config.toml
n_head = 4
d_mlp = 1024
activation = "swiglu"
norm = "rmsnorm"
norm_eps = 1e-05
parallel_block = false
init = "normal"
init_std_up = 0.024
warmup_steps = 200
train_tokens = 260100000
MLP neurons of a small language model. Each row is named by its layer, matrix (gate and up: input weights) and neuron, and shows model dimensions 224-287. Each number is 50 + 10 x the weight over its row's rms, rounded and kept within 0 to 99. A neuron's up and down rows have the sign that makes its largest values positive.
Before each neuron's rows, "fires on" lists the tokens most often at its 100 highest values on Wikipedia text that the model never trained on.

fires on: " and", ",", "\"", " (", ")"
L3.gate350:50 56 56 58 42 67 49 55 52 62 41 50 56 47 55 42 60 68 54 48 38 37 50 54 56 56 62 56 56 57 53 43 46 70 48 57 36 52 47 35 44 46 38 38 38 31 44 56 40 06 63 47 47 46 66 39 42 56 27 54 61 48 48 53
L3.up350:56 46 61 57 70 53 42 52 35 49 59 59 50 55 56 49 51 61 56 40 45 54 49 58 33 52 34 41 43 41 49 46 22 50 45 38 68 51 49 56 68 64 32 50 28 32 66 45 29 43 51 64 46 42 42 43 54 59 31 41 65 50 35 56

fires on: " Pol", "in", " Pl", "l", "hen"
L3.gate239:32 64 44 43 40 33 68 47 61 30 35 49 53 39 61 58 44 68 43 51 55 52 66 49 54 47 57 70 41 49 49 44 50 35 67 38 47 46 38 54 54 34 45 48 65 49 47 60 58 59 50 59 43 51 53 38 44 58 45 46 33 60 40 42
L3.up239:60 54 39 37 62 52 48 60 52 49 70 42 50 65 54 61 63 34 53 51 63 57 38 48 42 31 45 45 36 45 49 38 39 74 45 70 59 46 30 56 50 55 46 48 45 51 49 59 48 59 40 37 53 60 54 43 44 56 48 40 53 60 47 63

fires on: "ig", "op", "og", "ill", "en"
L3.gate174:37 66 50 57 53 49 18 66 37 60 46 40 52 49 54 61 60 54 55 46 42 56 50 52 58 31 50 43 47 51 51 51 63 44 67 79 47 68 49 46 62 55 57 60 47 34 36 23 51 51 44 38 48 50 51 76 49 42 56 47 43 44 49 48
L3.up174:39 32 59 54 64 62 44 33 37 49 47 40 31 44 66 36 53 38 32 47 59 44 46 47 59 51 41 58 53 64 52 30 53 35 57 43 53 49 49 46 64 56 47 48 53 50 36 48 49 51 48 35 51 26 47 45 57 54 48 47 61 42 66 54

fires on: "es", "al", "als", "ain", "ails", "eat"
L3.gate26:47 61 59 53 69 48 40 44 50 47 32 61 49 58 38 38 58 50 55 43 34 45 46 62 30 54 41 44 37 59 43 62 38 47 38 33 53 35 46 60 81 48 44 51 47 32 41 46 56 33 68 45 63 57 67 46 63 59 57 50 55 47 64 54
L3.up26:33 65 28 29 45 28 54 42 53 43 48 48 48 57 48 31 45 48 51 41 57 33 52 48 33 54 37 42 57 34 52 54 48 57 63 39 43 47 49 40 50 37 46 45 58 64 52 35 46 52 42 47 63 53 65 59 45 39 32 45 56 38 57 64

fires on: " squ", "ed", "ir", " King", "an", " Med"
L3.gate571:53 69 73 35 40 65 56 36 54 42 56 56 68 41 36 60 42 31 48 44 37 44 38 36 50 41 49 47 61 49 52 43 60 62 72 52 61 43 51 52 51 55 55 75 58 49 43 66 36 37 62 51 33 65 58 48 27 37 32 63 44 39 54 42
L3.up571:60 48 54 39 62 65 64 28 56 51 55 59 51 51 47 57 43 48 59 57 53 29 39 41 49 52 54 66 42 42 36 59 65 51 42 54 36 44 62 43 39 51 47 51 59 55 55 48 49 59 59 37 46 50 51 51 54 45 49 48 50 43 54 43

fires on: "ly", "v", "ently", "d", "ur", " station"
L3.gate1001:46 46 47 49 50 60 57 64 51 66 46 42 42 62 54 31 28 52 73 51 61 59 55 34 70 46 39 53 61 43 44 67 56 45 37 47 52 45 60 45 38 42 62 46 48 67 60 54 58 41 49 61 53 53 42 73 45 53 40 32 65 44 48 51
L3.up1001:59 45 61 41 47 47 49 49 56 34 43 51 29 51 45 41 41 15 36 42 54 51 47 48 50 64 50 64 63 39 41 63 49 69 57 43 53 52 76 43 42 66 52 48 51 58 68 38 64 46 61 41 38 43 51 41 59 54 50 57 57 43 53 48

fires on: " |\n", " %", " Total", "ic", " W", " |"
L3.gate914:59 50 52 49 47 62 51 46 60 54 33 45 66 63 56 40 51 30 45 35 37 48 44 39 42 51 55 62 70 52 55 57 32 32 48 53 41 54 46 35 47 51 68 50 35 48 48 58 53 49 49 31 47 60 64 41 62 55 36 49 62 47 50 27
L3.up914:57 47 44 69 43 59 42 35 35 50 37 50 56 42 41 38 51 51 40 51 45 56 44 33 51 40 62 50 59 61 53 52 57 53 36 49 37 40 47 33 55 51 60 46 51 68 58 44 43 42 43 40 55 45 44 47 64 66 54 58 60 63 38 42

fires on: "z", "up", "ach", "le", "y", "e"
L3.gate845:55 50 50 26 44 52 44 33 48 45 45 60 46 65 44 46 50 56 43 52 42 55 67 79 54 45 28 47 46 42 54 45 46 53 36 52 55 69 46 52 38 36 42 56 56 55 61 37 61 63 58 51 37 46 40 52 56 57 54 42 42 34 49 47
L3.up845:71 63 35 48 50 43 60 56 55 48 52 46 50 58 55 46 56 43 50 44 48 52 59 71 66 44 41 40 52 43 47 58 57 58 50 45 45 51 61 42 42 56 69 49 66 35 61 41 25 53 46 49 62 51 69 51 64 24 55 44 56 49 45 40

fires on: "ur", "u", "er", "d", "her"
L3.gate941:53 50 35 50 58 30 48 67 51 44 47 45 45 46 47 37 49 50 51 36 48 35 66 54 45 51 59 61 57 59 60 48 57 76 45 34 53 52 64 59 31 40 54 56 43 53 55 53 51 68 52 51 40 53 60 47 42 43 33 37 45 66 53 52
L3.up941:58 50 48 51 40 57 57 47 28 41 43 56 38 54 69 62 47 35 53 47 54 52 52 51 57 55 49 57 33 22 34 35 47 66 38 46 50 53 60 45 43 48 45 39 70 57 56 38 68 46 58 44 28 42 51 68 53 33 62 48 63 52 45 56

fires on: " acc", " occ", "re", " incre", " appear"
L3.gate907:45 47 37 42 51 47 51 66 54 48 57 38 41 43 34 57 60 49 28 59 43 50 50 43 49 69 39 44 48 43 63 51 41 54 56 57 37 52 42 21 66 65 51 60 55 47 56 52 35 44 36 51 42 51 72 63 47 51 54 52 45 40 47 41
L3.up907:51 45 50 45 36 63 51 54 34 40 57 56 40 49 54 53 65 39 56 64 47 46 57 54 51 38 39 51 47 48 61 67 46 43 50 63 43 69 44 51 50 53 56 60 62 56 41 42 58 52 44 55 43 47 39 68 48 32 57 59 52 49 60 53

fires on: " =\n\n", "er", "ul", "b", "on", "et"
L3.gate443:48 24 64 55 51 43 40 50 36 35 61 42 56 50 39 47 40 52 53 56 54 74 39 55 55 46 55 32 59 32 44 48 32 62 47 52 35 31 60 69 64 52 62 34 57 40 49 41 57 65 68 56 34 49 50 59 63 34 59 40 71 56 36 47
L3.up443:54 52 42 49 50 36 43 55 48 64 78 49 69 47 50 35 36 47 52 63 33 41 47 39 56 37 45 59 60 32 57 68 64 62 54 58 44 59 55 52 77 57 66 44 37 43 41 60 40 52 41 52 53 60 60 44 52 44 68 47 65 41 43 36

fires on: "es", "s", "as", "ames", "als", "ures"
L3.gate495:48 48 47 40 78 63 56 51 56 51 30 52 48 53 69 46 57 52 46 26 67 55 69 48 55 62 55 64 57 63 46 48 45 35 46 67 37 53 42 61 57 39 37 52 63 49 53 42 51 36 60 62 47 52 54 54 72 48 67 40 53 55 64 41
L3.up495:53 46 41 36 49 48 54 58 63 50 35 49 53 45 52 45 42 49 34 45 62 40 46 31 55 69 50 59 39 65 49 47 63 51 56 60 24 38 63 61 56 55 48 57 53 55 42 37 43 70 52 47 50 53 60 46 53 42 64 56 48 41 50 39

fires on: "z", "p", "st", "id", "y"
L3.gate10:39 63 40 41 36 55 40 35 60 42 45 55 69 42 41 61 52 40 47 39 56 56 58 53 69 52 53 65 63 52 57 25 53 58 32 47 39 54 34 61 39 60 40 45 46 54 60 27 50 51 62 35 48 49 40 41 61 42 37 46 26 53 48 46
L3.up10:64 37 52 49 56 46 60 58 48 46 43 60 57 72 44 71 66 47 45 57 44 61 47 47 42 41 57 51 60 42 44 69 56 56 43 41 43 46 41 45 62 42 49 53 57 52 57 22 41 54 56 33 39 57 42 38 56 33 54 60 61 42 38 56

fires on: "inal", "ural", "ial", "ecutive"
L3.gate27:41 37 60 44 52 50 55 43 43 52 35 41 49 38 35 52 27 40 77 36 52 38 56 44 60 48 54 54 55 39 33 61 40 38 40 61 36 41 73 46 37 64 40 57 52 68 49 47 52 59 43 50 48 52 41 65 52 55 49 54 49 60 47 47
L3.up27:39 41 59 55 39 55 44 68 60 63 51 39 53 50 43 34 43 37 58 46 58 40 60 43 45 47 47 49 75 34 54 49 52 49 40 61 35 58 41 59 54 43 42 46 61 62 61 43 48 74 34 62 34 72 53 58 56 48 36 37 28 77 55 65

fires on: "en", "-", "im", "ia", " Cong", "ou"
L3.gate66:73 38 55 37 46 48 51 66 39 50 56 45 45 55 53 33 61 56 48 50 65 66 51 65 49 46 31 37 32 54 53 52 50 52 32 57 50 44 30 54 29 43 75 46 49 51 51 59 45 66 32 57 39 63 53 51 50 41 39 53 39 38 40 50
L3.up66:54 44 56 48 51 48 58 62 58 59 40 40 29 71 62 40 49 41 52 39 65 55 43 54 41 48 38 40 35 54 68 64 54 58 45 87 57 51 58 54 43 58 68 60 36 45 44 64 56 59 66 39 48 57 44 69 48 50 62 53 45 45 47 49

fires on: " Q", "x", "ra", "q", " X"
L3.gate190:59 56 39 35 48 44 64 46 57 34 44 54 30 49 54 48 43 53 48 50 65 43 56 40 69 53 40 52 52 56 64 56 43 33 49 59 40 37 59 59 55 65 63 56 51 44 53 48 39 51 58 54 61 63 51 57 44 44 65 40 36 58 45 51
L3.up190:62 62 52 41 35 56 49 40 61 51 55 46 41 44 39 61 50 35 49 57 42 25 51 62 66 39 44 59 55 47 47 40 49 62 53 55 43 48 45 68 45 67 36 63 54 49 48 53 44 66 56 44 50 31 51 44 51 58 31 52 60 39 56 63

fires on: " |", ",", " (", " –", "*"
L3.gate525:53 56 57 43 65 48 55 62 56 65 41 49 43 39 69 53 64 42 63 70 48 37 45 67 57 52 36 39 46 68 40 58 48 35 62 39 63 48 42 45 37 52 42 38 34 55 46 51 44 40 37 57 48 54 58 48 40 76 53 52 57 59 32 59
L3.up525:48 36 46 62 52 49 54 62 44 56 51 46 49 67 47 38 59 39 63 44 37 43 55 55 58 56 44 53 56 40 53 39 34 59 61 49 58 59 34 44 53 42 37 46 51 57 57 46 54 47 44 65 49 25 64 55 64 52 60 30 60 54 50 51

fires on: "ed", " init", "med", "i", "ink", " Preceded"
L3.gate972:65 43 63 50 47 59 44 41 35 49 48 54 51 46 50 54 48 48 46 60 41 32 50 58 48 51 37 54 41 45 44 58 55 51 52 46 46 36 52 54 69 59 68 59 66 56 43 58 48 53 54 40 43 60 51 35 52 62 57 56 37 62 38 67
L3.up972:54 41 48 50 51 51 46 48 51 45 34 52 57 64 54 60 44 48 40 53 57 44 64 47 56 49 25 55 42 57 49 48 56 48 33 56 59 47 49 49 42 41 50 60 63 42 32 65 46 45 49 52 40 49 54 27 45 66 51 66 39 38 49 70

fires on: "l", "ite", "it", "up", "own", "bor"
L3.gate747:63 77 43 46 52 44 50 24 42 65 48 48 46 59 42 55 52 58 38 57 58 39 55 54 31 60 49 50 45 61 70 62 64 64 52 51 37 52 69 32 36 54 55 49 61 45 70 41 27 47 30 46 53 35 49 41 66 58 53 46 41 39 54 73
L3.up747:44 49 56 41 49 58 40 48 53 67 53 70 53 43 52 39 38 78 70 43 44 64 45 46 54 40 41 53 57 53 48 55 52 74 45 55 46 60 46 49 57 65 32 42 42 66 62 32 66 52 67 50 40 57 37 56 53 39 47 54 48 35 55 38

fires on: " en", " En", "ic", "uc", "E", "ict"
L3.gate579:47 63 41 60 21 41 54 47 43 40 49 59 53 61 71 65 43 44 39 43 42 50 47 53 44 56 46 37 43 61 51 53 51 54 44 48 61 65 52 72 38 53 49 34 48 69 68 33 68 43 48 55 54 61 60 43 50 46 63 42 54 57 56 71
L3.up579:67 49 56 31 48 53 43 52 60 59 54 46 43 46 55 31 50 40 45 50 34 46 53 26 28 47 56 56 48 56 41 57 55 52 45 41 61 37 51 68 47 47 54 61 62 41 46 50 61 51 52 52 43 51 47 49 59 42 64 58 66 47 53 64

fires on: ",", "ult", "in", "el", " inter"
L3.gate35:40 60 47 47 55 35 48 41 41 76 56 58 49 52 62 32 45 72 58 52 55 40 57 48 67 56 42 55 50 36 59 58 63 65 49 53 40 43 41 44 34 63 46 51 55 65 67 41 39 58 46 51 51 81 41 56 52 40 55 41 55 51 51 37
L3.up35:73 62 42 57 46 65 54 49 42 39 55 59 43 60 48 46 54 63 55 45 54 51 62 46 53 62 59 46 56 45 52 44 49 41 57 52 40 35 59 56 51 50 50 57 41 44 61 45 50 54 66 56 54 37 53 42 43 43 54 39 54 36 37 32